Weights of a small GPT-style language model, trained from scratch on English Wikipedia: 22.1M parameters.
MLP neurons of a small language model. Each row is named by its layer, matrix (up: input weights; down: output weights) and neuron, and shows model dimensions 112-207. Each number is 128 + 32 x the weight over its row's rms, rounded and kept within 0 to 255. Numbers have three digits each.
After each neuron's rows, "fires after" lists the tokens most often just before its 100 highest values on Wikipedia text that the model never trained on.

L4.up568:125086132133148129146110105089129146124195147131119132121200088159088120121098145118133115091144063175194090115175136133134128167145129072135107104105151175105159173095184085172102174099081098047133156141160106178120125141138182105184145198127076105147119130142131145158112076106137156119
L4.down568:108091134128162176125085102147160138179081142106083218088091149132141110083138147142137150039100170100100086146123149137157127108125138137140169201133122135165125119161145113127081144101142145085122110179163149145116212163091139136156124076222151157073095127103129110146077111104084102134
fires after: " t", " T", "t", " un"

L13.up285:130141123121120143094131152147193126111155093198181138068144086187133122127118146127110119172127077095127125126161150110076168076105119111146152118131094075131117092123125139054084087149095120108101146065199115198155139149141202130160172159145107017167100064137090119156124125148081181154
L13.down285:063145109142112114113161142136128095074122148143120128066154165206125124128118177119097084164119152130131102140126112044189102153111155180140084161072131100121120125129081149098107093126125129078141130077181129152128107151148160107110123144199096144123090042117116106132117082163127052121
fires after: "0", "1", " /", " |", "2", "3"

L5.up412:085144118150128148133126161111148161064093138095125062072141148140119126168187108131144127154142097109163185090112152151049145153159093122144160164059103144151081094137145083090168191175082081146146133174147123098129178100115135111113136106148126132125165122136149149081096087137159108112
L5.down412:114156130179114114120099143119200122128120168196117100143185166120125136112073090115147063088175155169137124106111200111074160141106127141121137112104160162132132113154161165164157086174044106125154151163121209141135146089108092094144138111175118137172098105104090081109128124132149124168
fires after: " in", " a", " to", " for", " as", "form"

L3.up472:093139098112095130136052155085160083118089113195136155141156108150069132096126065064117074107062137161137166183119051175138121161092149129068181100140160129176094177176116162124110128169100093123149134151142144167110149148140076089167098138138132143102142097192136084124116091124081148132
L3.down472:162116136133167126127118034099154125159089100156147158108098125138107160178123129138130171101138135081131149153140106129108141121214136138099092136119155140151045155133072120144102127162141064163118116168151147124134129128094129140137173118120120116072107095135106111144144136133137150146
fires after: " P", " p", " C", " G", "C", " c"

L2.up457:137083155086111060126130144101087119136077110176071124087185137192147161167097143123119122165103151063120096118159130118112095064191132121123143123159131109140114122119106119136204126137171100152139086101105155093135159116179132106093130146127145031135133194118089239132110121102112108126
L2.down457:138105131121166065094096140154148133047145105090142116175113119133160116137125103149120172162111132121145122100170115154209129087092136123120107147083169101142112126068115154087157114132143102191162118115114125150104158112172105130166107117169167172104091144110150152143133119131108089140
fires after: " F", " V", " f", " H", " w"

L2.up354:143102143112149148145127092133133158146065087165063161101186127151174155078088195138175123183087090095147156126124147109129144158106124163067149149118110099159124130157111139154151117105095137161161107118137139077146120063171167068137157189125143136122124122123110100162092089195070119138
L2.down354:125048171178116111130152136144087119090084111140069120107139172184162123096121145151170073157082179101202095100106160122164107155149142154128147160101118105070104111124107192135149112141076083134101160148181130102123111127151121063123148104095100133169136112148088102183157102162128131141
fires after: " F", " H", " c", " the", " f", " h"

L3.up369:129114147145130125148090159117131082113139198146136125133142138131090101135123106087105129115197144106124078135154109090159146156137082132187086205168057178123112163075122089139078155147162183116150092089158185155138148086155170149106150155081121133061129090067111109143143150103192139114
L3.down369:087129122108075164184102126176059107084172109175114193050127103080089132163094125154137186106115201119113089159056152099093183152134146104137103128173117182118116107101143083128119187191118156126139133157083141079151179105178147123138104139052115129144181169153110125110110138103116129102
fires after: "O", "H", "U", "R", "T", " a"

L13.up369:075121182154105094150096098158123145141143083124111141140064157085185170155105131114131161148118133140176140137084129087085165104129146180118142103069115146098095100119107137149122117136128136120115135153146148128154114159126171149137125111134074128122107142039111100100098126054149086163
L13.down369:107139147086168098132173160159138203089089092075109167122111128124166142127106087141137216098174131118141107109014138126110128117121117120141091114128060091113136151144112118154120188146171137099132123131148095104114127160074116134130031145106140135079169125114125060167064154112171116118
fires after: " ", "|", "°N"

L3.up278:185145092119108090145116133150165165122141143145145189139139135091081136174129109053092127095159165149106118166106118109118166130101157126149076143119161124160103131151091125103079170101118164107130131183093110172106112100139174183120172120151142071115130129122126111154185153138081139106
L3.down278:123148162184138087144128181103105115135118066167152146125101128069144174126097136150133129100127114123154061158112114157093155100105080127144108118170102148157170187114164129139115148091183168126157130133081085175174119180100047161187187147196143138165109114143120162170191135134115116182
fires after: " L", "l", "ol", " rel", " l", "L"

L13.up352:220196147124145096143163125129076174135119130096148131146146081152140078162143116097128116114175114171082137103180094141124118134117090130143128111138077063166162127171135134125096107149117164098130133152127107096095130116124103139092132094103138097121125101165138146127154108156163118119
L13.down352:105127094152192059153101105188093122127148136149093113119112138134129122054126173153133111111098109043078106169074119084084090090075109158137124150095160151163129140075098103147143123108136150126154147099177132119144103158115121078161090136123111048146176123083110106160199126177146106144
fires after: " ", " |"

L12.up421:124121135074143158146128109100123060121137146138176141122130109110101152103089100155161124117136141188103155154200138119109061149111162118131146118158083165136146140129078052159111163157101118201125171168081146147031104101180136153119075142053160116104104086090087167121168128155138091089
L12.down421:124141114153102140136111079120102118173109115119133079102116135101137066191151169146071156174125167131142125102095091067135137131116158107101104156115156173098123117127088131119139082163202132131117073176157117129110160096168092106177068145133015098090156092151123117164105162164129154123
fires after: " "

L5.up703:085131132112112174075113092128137129078146102151148109132103128106120089128054123150100154104111151118134155119165188154114162102127115174107154189098073094168131133077171106098119128105074137106168098169123078108127105191071139111196097152107107099081113109152150127112117102139118180192
L5.down703:125206113112200144122129127196148152076103162165155145149096198120126111123123107144166153103164126079098082145117197175142170098119136153113085169154141146147148118141144231162103071107169146125056153104129083128128133121136155106054109129127123152063119181106126157079153120152189161193
fires after: " S", "l", "o", "os", " L"

L2.up549:126139141103156103096050118180165124124115163116128198112172127143162146081149116144205130123059088097171159133172110118128108122153076125092137144142149119180115155171163136144115158130100108165161132132143119082082085139125164160113121156091095092050078124132147124156076051115099130099
L2.down549:145065173117131148143110119199165096108142128119183119152162186180098116109137099079127120069141131057139086126082177128130106108146101111116153167091141138085182155159099133151140129105159173182174177166161161105188109182118170131100124155094148162085089164085091110137128092064096116153
fires after: " L", "-L", " D", " l", "D"

L3.up89:168169138163143162154199140138121150071122101120098155062155175150150159158111110147201192142119134176119096143105125149081104146118188078134141138075111152169073091128123095177104134117164157186118116074157116096186119106120116207128150139127174091146188155170149113122118095093156116178
L3.down89:121106147151107166157109133100075120111148102142103133061114169191170150161125098112111119117157116047150109134159115122116079154157113106065128092078101100143203092157209127132125079074198110132128146121126147096116087170123145179102106079088096094114188138115137110132133079139124145142
fires after: ".", " H", " h", ",", " v", "ish"

L3.up144:120103134150158135098143125126151103123167073139140137112136112182120156141080113190134114125184131132083177116085166153157076093113114150159162082129115123119128144172131107157126152124136068134097118142180165143092142129081088122172109161151106116138155125095100133128125083159213185144
L3.down144:104128103072111120128106122112063056165162093078128147149122152143115161095107152147124129123152127092144145091090141072161145182170146162169111079133129147165107159150126089143085086111174092044127187177149139127072120114083136107159084141090148095124105078124116156094166135145169095108
fires after: "-", " s", " S", " re", "S", " U"

L4.up135:164203129120176146130208135069150101130170067075137092202086060121152133121170145170086139080115101206142125133120152129146123130142193114093107129108083120159119172106167133179145136133128149125154071169137128107171131130138120117127139100176163127177128191109140145150137068114128144159
L4.down135:156170173119042106088155097156113177127114126129089059143121087134090114123093153119130126113143131144133129125106147137106153076147171166158135140146145129147173126155124185115175169095129014120160171047164157206091124124109076173134198161119138157130127143118154115108101155117152150151
fires after: " F", " P", " cons", "p", " f", "P"

L9.up726:095136154145124129139117167144128108149153104152168125148109129118093121093144121127168148118143079147149139128127111098172149119155138164080177088148105100121139148084141121153101079110092140089160191068163115163105131149126167132107164105108129097082156151168130174123174092114169101141
L9.down726:136133123139177152085143130160142147146093194110181100123125170119146112195132121126140141203151195080102130148168119109137141152156125219124107116082131172174096163162119116158121119075155091171122102171174146134147102128096189148152081123082115141097101055176072127149102160088120152064
fires after: " ", "–", "1", "2", "3", "5"

L3.up213:066157058175101169087105163147138130151071142115188158167103111112149084137194114100183157188127088145146168102142121118109134142147142147150142041101073110133158111143069106150134135158182096109157116198123138118135125100083046185157056148099117100091097133131139124145185118111156115137
L3.down213:110115078136120111046119128119104185121143102113105094204160128139157110112117169072103100109182171104134110107142182117100149168158131094109115144160083094146111154104110112084170166127109124120127082101120142124142115178128102158160132094140061132090110198145136111116092187129145111062
fires after: " \"", " dis", " (", " p", " c"

L2.up741:118128120130200124102127138098118121093114114173070097188096146168115126167153086079129094088099083163131138100118095151150103191101145117158168166120190155164121150146100180133176156144100151130138089144103148163118127125108122126127145162146038125125140177133168100131120103117158089200
L2.down741:120104093135139104111116142115116136106123079094169124156168183183117120090116122102130168067154101168088155112135152091161183166092115124118135115087206133161120102165177092210126150117162163107175192156113079146148085120112163171058120154153143124162089120136161135154101111129090138114
fires after: " P", " N", " W", " p", " w", " equ"

L3.up487:130152130087121112100163128144128153132138149152098132105086100127167186107083096152116159150155133123145081060120087140132070107128135086153155114192144165115115122050098144152133083110138102102118109113105117074080069091174150106064169146192149094119177126169048110119134067135122086138
L3.down487:116133107141079177108116115142131164136146107106111100034155080150169174109085193165137111155127103208183124161150057118109089103127106092111104116172120157142114133083067159132139096138132141124072124109130121114105104159160123101143085073122208102165132121113160173126090080159085113112
fires after: " f", " m", " h", "7", " F", "-"

L3.up366:077171119147161149200132125102136164167080165152089151108124170065111170147143158124043159137139116076111120156141133131107124118134155157116118139108107131046108139130046116123128162092071122107154144111149088098049134087159098210122106171133092122112074136167143204151176141095140143079
L3.down366:165171154129094170124101114158206134126104180102108095130057118125100171093208119098112140124091079136067143075151150123142122149130163172185108110150147130141166130059118094117099137143109127099086116135104162091102164118077210115139115122124146115120114111104140124122163126151165073140
fires after: " V", " D", " T", " a", " R", " sp"

L3.up54:130154159111164098168125090080135170114172148090166130118186101133128127105126157115130088142085109156133118092115063175085127149150144147089136094125139131149130143153135161129080180166138076129156108112128168153104131154150135167215191123115079126157158144113139181116160127046167115125
L3.down54:107099137103126136199125091104132135071099095028108095106134089106093114117152118145185121133098085126183145106079151141123119161114139129064180058086159112106085156176146141152125147089142118096121104150172145122167179103148135151083132101135152185126123107152199126172155134217161146045
fires after: " T", " S", " Al", " t", "O", " Che"

L2.up43:113135096083169160128094151131015100152126101118130150123115102096114146118153098080152142122130164143101094115105103121160127147107123159117157119096104105124081116149169097091127076184129124126155055157084123089138164109131130122136098191136111120142109062121100118180182087133168082133
L2.down43:121144164193080107077079168124115122203098121106128180157080154156152146142085115141118096133176099139151105092137127135082087135135085132133140143084227092150061131057139099128149128194095121107163143118137169044132150100157100185080077134168128098159101104163113155147132151164169099103
fires after: " S", " B", " s", " re", " th", " "

L12.up3:085079099124156090116096154148113171130130131111135124128135127101100071153131079123166137148115138147136075162160175214066063129081123095099132088154120148128135131116160131171119150182137113111141129161083148074085108151113142101195158113130144077130089133153149175104150124142159127130
L12.down3:102172115147120100092114135148125078124138109154144079156101108172137130141157146182115149192161161133174162109132155143099140179077143154115141171108133165143088120124111091113120107056150074144134081086110081135230131177128145106084083135139150127098149080123118100150116159164124125201
fires after: " ", "1", "–"

L4.up651:111206064211113143134115133122147108122070178160091124174109090096130141115168120118094128163099150143138160097151152166177112112121145160104107095119186164099130132151151133147123135117198168158096076139094190144208144070120173121103108125136162114186167150100145132183148083149106160158
L4.down651:089108078121105113082119174092110125110131133092126120100124130142099147139152143161113112160048136141123120096132158112148151099098186120113105098131141150129130165123118140082180124136116129057177134119098146140145140118149141120141099078181130125120129096183162130125113107178138159098
fires after: " P", " C", " L", " h", " c"

L3.up166:072091093101113073147124145147116126069097071148100149088139096117161136125131122136161126163155071092079167117139178172132138159092180095109189146158151164130106079186107131162146130086122113163131134130122096124070085128095192144170143123183091078082148149181136129156197096112104093171
L3.down166:081094177119104058141172088111163153087147111106119166150128139117162129096146115139153111137146115087109053111105150184144143094171137187131193147150113122092167208148170175094133111119138103081120157153118130123084152119134117118119064151163116117138151166117139102106148147148161105068
fires after: " K", " G", " C", "-G", " L", " S"

L2.up366:117125141090187139243084113124129110138093100131056088092133122140133116135119171145092155133167119207097082103087157140100119124074114189148195116196176134130089099147119110167131150157135161140133111121151137115057104107100122146138128128062095055122106107162125099093178168164139119145
L2.down366:125064136146083157145091136175138075150113179071131065156143144161125127071133128162113114160178100126107106200140139150106117115132108150114122144145108132148072127130124077093145123089144134046179161100144121098134182138105148208122094127186187125102131106126132109020207186139123150135
fires after: " V", " H", " E", " l", " R"

L13.up231:087117160124176116142104135153121099136112098130148167101125130126107174069155129171082113164127128104194153156115061099144196119137106139139164110196161081177138116092164118132073176037176131102087072111212133156139057108211138124101238118171086099092112116131129133170051126103167093180
L13.down231:130157145150149112141211070121087099195061158101129136086102178155115115096160181115103118062156119116161085182163189097095152165139105109122079141099163127135131162108094110125121110149096128131110157113071168127098104203116110151094076077079069080143152129146157095100123171081129105134
fires after: " ", "1", " (", ")"

L3.up148:091099164106121121094170190110184116140105096107149111127135158113089101108150145127159120108165152145127139120168181152125077077056134064124149098100121158125142129141132092125113096111156135109118149152119116139136127141126145058097108140164138084141130164095080185106147148131154142149
L3.down148:132136206119113121162102135099142136141151132123117163061119175136154125123127153176124054163125145129123125157118117132159163117171146157145154078122116103115177142162108108157114112114108109090109074143150086124102148125117114120154157121134100157116118166147197100122133101105152100187
fires after: " S", "S", " H", " U"

L3.up469:145129149171126111135131056128160158116099136143137093121115118044096087164154148150123099128182089161157131118150153120117113105116092128118132104165105160108100132168202119121116097155120075175143139118119115178120131116144144172161140092091164073158111128112145099179129146155138145083
L3.down469:104110130116183133170158124128108105147154072147143104083119130093090128123168128075149098132084084121156125172106094137118091172128070126051110111121160125079178152162083167097141145148142108127126093077155092151091110131129127086093152161150119148139124184184133089141111071104150192021
fires after: " L", " V", "S", " S", " v", " l"

L3.up357:110058127111103078185145106113141069152110141145125114097169090136074111086128135096150094151125180100124118076121099116150102171084106117114182126137177152098151160131085104132087120110158128145082123169142141114136098122068163158099180124145115141142170148138124132129165114088192128137
L3.down357:155116171126139094121174163185116147117125117087087131145071082139124095108194098115102105108147141091194144187159185112092147126144167112151144145116146134072075127153192101174139089155153104130075164128129065119198120075186109171109196115132135103130147143155153196109164141129154139157
fires after: " S", "S", " Mar", " T", " L", " C"

L2.up70:129145124109163092095107143098129079180109111081078132104122057132145201121122107140138166143148128148121118126104107086148157034159128181165113135164107118141162101137109170144154104123155131122148113139151136143150050109137116109095170152128093092156170202104051203158143142125106088135
L2.down70:149091114112164092122108143112124123183149115168139058114136134083122159160069148128156120117125046127196111128132085148180137162120096111157097124133103134105108145114086150136072123138133084188151118193125156151143110130183091146073108091144194063132101106134123144114106153081108059124
fires after: " G", " K", " f", " F"

L3.up377:109104134169107149088145139113190096151142124147173130174114128123145176223124118150180088121163178155195101113150118142134112147119174158120102120063126112168133101079137117143138128151109106160144165185156067155061138121119126106164136127107116169126108105153071179146117150154140098203
L3.down377:135119105167080146118101096195049132105070179118079101146138096167155153088164166130075111116157102159108111183106082088158103068154138150120125182100087130100124110116137165122184103085150126092136113147128137113145111204152130131144114127141126172181124110064127060096175185096151092120
fires after: " |\n", " (", " \"", " "

L3.up758:076178137164149071143110175099124151080096151109121114177135123056161084142152087131126149141201086172178132122209186163116156167079137069117059063206059076173124130111132132180085207107090118131127106109120158133153149085149174128115157151112140124118090112191174149164122089153093118163
L3.down758:094133147054082124128157123136184145073126152071161123150097165146103145108168197121120156150152099119114054125143141115124125111110146127120120121169148106109182189083171131131126177093141107112148063097108063108086107145165156168135129129221117064121118112115112150133058078099194192091
fires after: "P", " S", "S", "M", " R", " P"

L3.up706:154166162103094158153163196152092111142078118114142141152136082136056150112185140150166135168063148148096130115159129103118176142139120115122168091134117113167081092121098089050119157098127134114159052121150129078080170122111112123111078163153161145096132160109126100155138035099147107125
L3.down706:125128080153193096122122169147093120134147115118160163135133137131115113066134145170088097119082145135136118089166138093078099122121168133154149133123123112111113111164122153042188101070105097103115109129190197106148180108101105137136135206106147168145133109165190101163190163099153161150
fires after: " l", " L", "L", " s"

L5.up138:092145101095109117099126161095036062141112111147150171174098152103125090120069161140135102088093083153125142172105164088143123098103125155131041165170177108133061226161114134125093145113090185144127102128146097177057093086149088146087081113140128135110111171115128173170086116167131139152
L5.down138:161135140127116146157164158072109094151123167121081141168148135094146127119093118072140156171111132083103079107153093135130159142163100176134115145080148086153064128157086113072155141133088162156130121180148144190154094119152133164080092117076124136085136143115116158140151100168148101121
fires after: "\n\n", " s", " S", "S", ")\n\n", " O"

L4.up429:084113103134175084143098159097143060091168156086158212126067087102122126135194148063111125122139108168121151064107109145118126130102179094200090119144137136100149133130128124151141168143136069091060107103108069110074106223131148101149073105153128130049165166113108145120127089146152132111
L4.down429:108145153138140140190098147127153179117107131102119170093188197079146148136089084046115146102132070139132186152128113164137112088127144087101093196137080114148134133156094157177112183124073172062136087170131150079124135173107101077130155090160132119087137143157161101078150121109127116183
fires after: ",", "B", " a", " \"", "P", " ("

L2.up388:119110124095153114093127160141151146088099098166125109149117120125191150086156110156119144071141090135125078158096135093146154141131125152085069126154140085171120116052100110131134111134080080146206124076143141147119136106159123159120147098162087120119148171183112176153172108073157125179
L2.down388:128125110124091130141119136136142145123118178117161072137192117107162150124178086119149082038117131158096182149166162101061131145128067175154092138058139154099181101086156141107163083159108146045157084164154111147137136042142125168177118136146132156148176101113107133145141097099167127133
fires after: " G", " g", " f", " C", " F", " reb"

L5.up144:137120102114115161094118156090141109107090135178063130128123123190091141150154132147118123129108111130110134123093131127144116146094183091145112130108162181156088100088096120122168162127145139133099146110141082173098124112141161118108093099181204074137157089130131058146129123103131168165
L5.down144:116166125105130164113146144101128102181136064068087092168097151113108138109195096181145090096100194142098188159135174170157099138127112157085069203096104126132084175117107084149079139139135121110105112125141143163156127114108148121123124121063132115177101112161101135158068146109160112098
fires after: " P", " m", " p", "P", "p", " M"

L5.up83:109141092125136103105110166161128133121102145115198090166187090126145161128122114112134095168106074133131148148120114138107127134138153136108124166104134101171111121175127120066124184075131182142134108171115158120084152191090142167114147119140083067117143119174091130140156085177102123155
L5.down83:111120170100109114134113147130135136082117085093128165082167115086117071138111113112070054148138117085166145158097186150155160096116119144138068200151082123174081085125102097081122136111113127153098115144121152095151160118109137152131149155129143082154127111105152058152159131121135140139
fires after: " C", " L", " l", " Gl", " c", "|"

L3.up518:118083148120151150138128138126115074108156140085129161182091179117104146158166078115176137090182105121124143027125093163142218139056130115144132179120134102174148142166165088093126136076190151065093150140103095086108142180051104108069120072141125129119109179113086117159127102158135115127
L3.down518:149176113135127106107119124080102078188160090114195156088167073116152135108188055161115066173140142146128128150179061136208144119147208105150131151126099118151110126105155102081090122147180152122102135138075061100133155123100108042082098126110133122119163122189096158180096115068094091103
fires after: " (", " re", "-", " \"", " Er", " con"

L4.up639:130096112117152120110118137088140133116093145041187184164149085187136195094085099106108160065088129132181134081099162064123100186106094066153105149190131140127154130106160062134126162084131135149128127145133123088123094152135107156127128119078128090155134127161137167077162126122166141111
L4.down639:157104196119105120147116078157088092107114110124139169151120127176105140141118157160143127107073136152090141178148144081140173153115159083155169071133084145113144163138046067144189123150145162193106166093109069157162146081173157171134156099185076083105162125123084127082135172110106151161
fires after: " ", "-", "–", " (", "/"

L2.up356:180119100130121109194068112114140116168094119163171100158126129074177134097149138128130092146093099099132146182124117148144176146151134164101121082183164110079129147147163097112154165068103114074121089097144075134080141182121083141096134126077110114080121115072112148151139112165055126176
L2.down356:151132141092105139168125149130159132130182155126107142138091105106105129145127074103140108114159122167097125110158063165104145164168130045122091152115149136169096105066142119103118125102179102186176098140106119125152129107053111101140113107110065188206170105116136146189144116113129131139
fires after: " L", " C", " S", " R", "S", " St"

L4.up14:098103169145156132127170142181120152124166129149101147168187044165094074129137094139114133138087093138134129106099122114122193101132140060039121143121132126093144117164170089150095173105112120078139118091139151210106080106133148123073137142175105077126127089152107118121163153209186073162
L4.down14:074139134144184151176123112153107095143108108105173120184127125157135190127184134157194121147129099168131125127145077147067169157189127158060094123071166079102124210140182137124186092131132112101112101169145140120117125175121116099136140140134151154105087119129160130133137109148083056056
fires after: " T", " B", " S", " t", "T", " Z"

L12.up328:096117174121135113086121190182075000128060104121109193128138082133115190147131103146097099122120088125081115118152126152119116103144112099168166193161061163125188105134092135156175118139136132148182176151117127151092106087073168156124149072088139164066113102119162171166139114080118122123
L12.down328:139095122141117070129148102144153161146142112135198113147128182105119097167084148142146084143136173144117102138096148076114111119099079161150087174108147174131136091141078153146158153093180147158098164103151157137153080194139069122105077138099139156104149180121179120075178144144112126149
fires after: " ", "1", "2", " to"

L2.up618:128141143132135133142133118125172122133139131186128098155124094131141183141121176178108128137122091197094084126103120115107172115154115171190159153121164109104192178088137160137119066151117120128137149069089166141140148158241148161162156195138104101123075121134126189100097152131130179138
L2.down618:068106150122163093130131142118148176159134078105147113147098119144142142148086081135076084120176099178097157174110159160123188151114119100148144189120173135099131150084150085114097114160148158125148073083109153160103125111126116102196164115123147076154131136113155153181120140081154178141
fires after: " V", " F", " v", " W", " f", " var"

L4.up748:124105099143140140086104126163086122104091114079161128106151091134111107110087131128125146120074121173139076171103122116103150092131152161059106180198124177095099175161175135127157154210105109108183066138120098164139193110113148198164134179107144131127121114130098089180089103125133119119
L4.down748:095176130112132165131168086109083125141120054176131173202114110080154138146122144134103094147139080081078092178132118164093034121181117107083095105141130173132166176144116113105133113139168164092115177129144103196145094185116130133093102188121110107109122177089141117114197158178143123178
fires after: " L", " S", " l", " s", "L", "S"

L12.up89:164158125093138104116119104117112063117094097117140111141107097141163129163155082160142099077134146163076113105159124059078067121105151132162089105153162128159117155213123156099187112146152131076081085116146139152162180084130100107084151083151113104132153129098088149072180083163150196172
L12.down89:137067171143069088119106112108102081111143139127097199162149104066073075104094196166135145060101089101105172120137092041118103053136068128140124077120136130128212148156139167094156071125180101121135110160159127145114116156163166145178118146137138142128147145120079081101132135106145120097
fires after: " ", "–", ","

L3.up675:070065093122176086142129162114198155135112106164090162087117127159155130118174039102181146153150088112111146085203101149094098191060130117150125134188134109165130167176125065119138158099154090169096183169144080149113115130141104135099094050163047193109103144157133188110127135168142121057
L3.down675:149138108107147091127076157147132097142162114130160146139111048160157091147135133168148112188119125120069144129128152149145135080098186122124110154202126143168109203089164073146123171104178188115185163124152163106116100123132133176150178123142098112071143107117127153190154201091131167089
fires after: " (", "-", " \"", " re", " c", " S"

L12.up544:095151113113053133141068134207145132146125128135161100174125143144175108141130145127152125145183100165148112121133118160091166170166123171152124140071142138135111089121136105171195138148106124105117113100127136081138113133132104128145114127116088182090106129117154163143084156076200094217
L12.down544:139137175107125026145144140165130169103153108083086156146155104176159115080173189114125124151138161157139146167065096131083133138184086171073179056122109102160137168108120107114122128102122084080117123124092159138181157089141145129151087126095140148120143126092128047117147080143165149121
fires after: " ", " ("

L2.up322:123044076136090124138100171191142084186172106164164115146118126157110078112117175152109104157059167140086138107121166117123103083158121097111153108059115072216202159130143090175145159118113088191163129120096103128096109125097133159109093102130152120121116064123128113156109079151211102138
L2.down322:118091142159094135115137095175134131162154086111146103154120141156117094155158195119099118158049185096094157097118179131132124112133104136134161141111117163141163181139158117146094140096141128153085088089122092083093136127139101127105127162142165120154130092123180161164110080114065097086
fires after: "at", " c", " s", " C", " S"

L2.up637:145064102104142132146114158116112144080118152104170149142122126184110093143181167113148146123146146084084165112161105126105197098120105143124143086154096121125138161097141107168158172145119132121142089161210135157122121106144106104096163130055083141042178093196103080118166108155112121151
L2.down637:103173138120117106210093103108088121136169103147157114071180126087100094192114150109102125125113132127106158096117161135187124165127176123098102175125195069078150134130109136079084105181126150118151176104156113120119141136145129085093165175162122099104140135179095108081106108132101117171
fires after: " G", " C", "O", " d", "H", " O"

L9.up368:156117181184124133127146168123155129084161151073147209151096093191153106145149095150050132069155119127132113076109122062194133161170060158143139105128121162139113103108102169166167125123096085122109073133131118083112128183159181176146102148125136136081113191106142162110133100079130124135
L9.down368:110136168099115106184107149143125109117099125130101061132150122089133133133123136070160151152157114121068149112130150159121073167134168113173110153082113129115166122122076173144068107128118150096132108122137117149186083107121100151147111092111165127075117125132167161134114103153136125160
fires after: " ", " |", "1", ";"

L13.up435:128106130176096152168170117123215118133167122102130134090157116183202139094090121135149091133144116110100162023144121102139130113193110128077135167144081139129170150066111124117143112127132116136091123083139161107074093179141151111135144147159150145086150142110155146183139081119179189142
L13.down435:154141165127161139117089129147149147121077052175078101147115199135132161109175109125156200139102117074108120153155129189086123159108096116090132145107150078179133121164139059126182134102156074096171116151133176111184118105162099140129148127101133144145099093128113081107120131186092172142
fires after: " |", ",", "-", " and", " a", " "

L4.up84:129160111118114079104175088152138114103107101180122110141190173153146122147153199133176115140192145159113107141139116172107159111178099149118179125129151122105097195088097142112163087156167116149160106118091125132190153116196137076132143124120121091089145144138165187088108167132139150145
L4.down84:153121112146095146152106134169125155143135178155156132139176142095166129124188091167127163120065190107141154111126106104136077097111142184144114105147135183115168128077165119180163149098179150106143088068114178061154152167104171147132120139080162202113071106097130136128157138086133142092
fires after: ".", " B", " .", "m"

L4.up376:094129075162096185100125125106076152084172117119185120100103142126094119127111105099109076187114124160107200093121116200110135139109127156114133137125067142131147130178160084134153153137113124146154114123059172144110143074160119150102077140119176127106146116131108079183179099168123157155
L4.down376:082128105142138119132149131153108091165136135102125088107135110127115140147127143140176110100131084183148122125163136081206124141131193134119061104179105122143137081149169115146088138163078130118089088140092136113170175145135142123088230120159172113189160081195101131113149115128107065120
fires after: " in", " In", "form", " E"

L2.up730:134124099138161129101148157055139120121085086135169091184174155130140166152114094119107141185107106080163158057142123166087111117143162105082141124124157148167132107094070196144157113106116143133096094159188142050142089165175102118180079132133160099144167158142102105183078151116103084149
L2.down730:075134122186140156103107143111101157128188122181170132119147136124146101142134101100131091183063179108054141126124126141149112117110169139151150133143043138148087135092143175097152203124086145128042067145100196181072097151131148092168087116123126126115081103092159156121158126103133120128
fires after: " f", " F", "ric", " N", "af"